Weights of a small GPT-style language model, trained from scratch on English Wikipedia.
Size: 9 layers, width 192, 2 heads of 96, MLP 768 quick GELU, vocabulary 8192, 7.13M parameters.
Architecture: LayerNorm before each block, rotary positions, no biases in attention or MLP.
Training: a variant of Muon for these matrices, 175M tokens, 9208 steps.
MLP neurons of a small language model. Each row is named by its layer, matrix (up: input weights; down: output weights) and neuron, and shows model dimensions 0-191. Each number is 128 + 24 x the weight over its row's rms, rounded and kept within 0 to 255. Numbers have three digits each.
After each neuron's rows, "fires on" lists the tokens most often at its 100 highest values on Wikipedia text that the model never trained on.

L3.up487:137124106145096115136158115115122161095107105115128144163136100112130151104152131139104131124101153117130108108096166103178130148128143126114119138114121122161137142068091145141113131118135136131128148159099104149102154129124140114148173123151155110139096115131099098071114119123152191123147141168089101160132121119130127148111188161133191098148170106145133127168092118112073122103164129159126124104109152075115149115153103122157169126151148133129168148144072152106138140116135115129121115113111107098115131121132111178102159078122167171132142134121146138089126151090124129134
L3.down487:052141129105090112107135144137125157165157121159145118115104123143145099116119102099173127130174118120092159143134098112171126177120089123138148161103131107091125122159166147141145093130118106109181124079157122158165098128093140099135101101132123139143138129169110149151114108147139176133126130140147172115108139138145112130085139127129130168145140136147132129121110144174125171077129193132108156101158104141157114091090141180112104124162086130113129108097139132125124111100099129128116143074134113140119127119131149087160129099129137129119129102115165140119113108126119099158
fires on: "-", "b", " Los", "r", "ri", " sm"

L2.up663:132151154153132127095137124109129094108120127095142129115127106089101104115075113120173113122094145098138112118119133146137166129126134113124164121107149122119149128115110094090118139090175125138138157110140099103109155123145129112165132085148160142097123138146136154122189120153115120155118112170079113118139155082143121143125147131134141148106138135188186127103177129117094125134137111105102154129117105126123168156110092071122069100092164131141173141096129116145137161153133116062141105116155136121127150137103108120084098134145193123156127116150118134139143149112155153130
L2.down663:131076122107190100102115103153145153135139133125175136193176117163131164144079163109113092106105099157143135148124147106115094114109095135146148120066154116126141128156109118097132106132135125134122089127146127138092147162136132163118109138146130160102161144109155124148130125088099172106104122084149108117139113136107168098125087119091112120130120121115159144134154121157163118140103155077145121141118132133103125123165133143149143148131128132105120101127110147131091129114160068127138110159167143152147149153098186129111144135120138100080142123116116111100101123137107134184
fires on: "s", "man", "son", " co", "ner", " Smith"

L3.up765:116105124079127110151114158128142110143144129140152082092134127142151153131143163097160097104147122095136134145126119130132085150117143143114164106126145140104134156135059083116173154141130165125117151043105132121139135170137137157137123156119117114127111130111098130134087140168110097169157142112146118153133133097143144095140111109150111116148140104123114136106130121153099135118146124154137099137123137118134136184152080168147149108135117160127137160102127150128136136109134119151150087194127075128128109123099203115115110128146129144125111083139112143136150132093058146116
L3.down765:122157116091116173090160137090159138110116120110117135087112128161129106110161144128102115104103087129128150170126127147129104102158116174145092113109130148134129154099149100114118110137122137126116164099110145092177132134130056130182150140099083145115138081137116138147129082123143095208124152137114096115131102131139098128107117095109144116090126143149130134139081150118164118165116132109103126086140162145130106121119144136135128162119130135126155168124113147105097130128147163141146162170160101099111148096152121145139145175120119118154167116163135122163121114112118155169
fires on: "-", "off", "od", "isc", "i"

L2.up439:110131109124123095108124117075154129158123136177127111159125191121137100096117141110152128142162088135142130111146160140135131116148154099145127108130104164132104098138050101124120121180133074115103146067107105136102142144114147078131140108109131156103113149092143160136097140145135131135111146095149097119123165194136125118130123123161141144127167136130146139134106099148124130141101179114108097122131122134143102143083142091103154137134136128132148126090149155162158141160167158144131114087116106165118139146152110143160114073159159178121114102138109126143124134099131109150
L2.down439:110129109118178152108127144221131125127122146123134186136131118132125127091144106139152131131154117161115107142102125118100116172121134112155134169100080128141095116179138107172163117104099104126148128158113096133110139115144111118175139154114098125121117083114155128142143096115112127119136138136110129166151121125113086144108123165114123123126135106170132161166148151118122135129132124114167135146177087119082133138106124141118121111087104128171115133112124132090107118108144151115150136139074138106136156100129121144157151105088100173128172194078124088091120105129124151119
fires on: "0", " on", "er", "ers", " votes", " $"

L3.up512:162129154155126100154110132097098100155128098138126105146149140097153118105130113125140127155139095148089170083102130106127092090095134119102130096103110099162135089140131134128161171151108144082150150143133105128126138169159140115065152177156143097154134141164121126122088155116117130148111112102110142158152125112122171108146124131127122146178108108150124118157086114089140116150118149108116129126151170088118139159172153141125138086114132141103168116134130137118176116108155147130124140134116117144095091108128067112113121115155121185128140113178157126122103185145139144142
L3.down512:126128138086130152102135172129136099097094169121135122090146132118120137118130110110145130069111124104132127135165140137128138130169128103098117143146136112119115156146118125166152128116157140160149144110135136100136134099098095124163112125124114144137119149124138111152168131157127123149145143117098125126144126187123115172144109134075110132084141163098150151132131116117126142080123123090117099148131148111098114167125126131095110156153125093111167151148141092138089150122155128104108167089136146085197161127067156170134136166100095145091116068107137109179168105121158141121
fires on: " of", " following", ".", " Total"

L2.up225:156176122164135104143136153108172125144096152123149085131144131119144092130127188110151126150159144093099084128106138109126135117108105137147112167112126170121124093093093115093116168098120143120155093156138151165112120125152176124138109177117121161114143122089144100160120179073137161149141108116095122104138098149138131126133145139107115151077139113093127121096155123151163111171147142104087128125095137112158139120101137148119131126111149144167143142112128162097106118156120105110112161114089164129148124133157117116121127137134152150101059135156132108096117122140109098082
L2.down225:108096085120146117128132122126105122165123162117137119119131126136091132122095144120099119111133124178140145146156130108172092135111124148106137161105099153078085148142129137125128144156125133148081131131137098163123109140073146145089186107090121106174134111113161154119136125153167136061132131114146167127106132127119194101120175090158113101088153157124134118081140125110144156141094110098102130121126117120146128121113136151154178184136150080128118130141145163134106093157111104159125134099117136151142125158117122143147119129161105149126098132091179119121088125145114139115
fires on: "\n", " to", ".", " while"

L3.up363:174116111145120131106101137091130143138146069150138141130104131122114097161079142118156132159146156090167105100147098139088103145070151151173130126106118091149134106121174155147138114107101112124098136129132162126161148131124136125099145096115080088090148131104151140062064149123148136114183142137142150136097074123133140095112142101119149162155142160134099108110092102140132131099151153123122151145105126090143162125188129148074148137128123148152118105104124129121147153165106160127132156146111120115165133129115135121098158131133106132146134129135106114118142145102147108116
L3.down363:059125132110123113107131159111144111088130192154117107142178178169159118091122123126089136138112092117163169145106115143142165094163177136104127132115118178140124139126128096161122149159184122086137128104100106123112122128143132147122114147160116145158143097108102119150160146108118139130082127128122141143136115095134122150111113129106115103096096113160111123130113138152133120130102128112087113147115122154140132139097125079128111115143162110096146154151134088137102131108142103111124101130117119168116095152188080136166092156150109106161122106146161159161121113117113171109
fires on: "s", "g", "les", "u"

L2.up101:166071114146143091133119141179144136144130138128098147113134147125102131097106084160115102140146114146114114150139122122161107138101120147127115110160116146100118113130177199135120111080157128145125163122105142112133169128119119166108132131155082096067159077128125143129122102123140191161140144144156143119112119119133084105141119136173118101135126137090139107098115157147132148148086104113088127164128118157156150142121123121161094126117126139165116145102160137117102100094118101160114137103136098176132116145152105179135101101126139172158122137127108075114142121124153121159
L2.down101:121120124109124124150116143179106111134127117126098116102137106144090097133106132138111132124151140073155172133151102114150169118130167130106142101126131118151132109105116084129123093150095129137140120147131079161134095154111142098094130121145139119142137138057146128137118136100101114131169143123150094161142108133173130095175080070136086108103135094177139082151098135118150147126140117133162131092146187096128129117109141135102188165095117129136158140150114180139158172106120106134160120149096131113084148106145139146118152095148122127129147138152130113106123132144158142106
fires on: " of", "'", " University", " construction"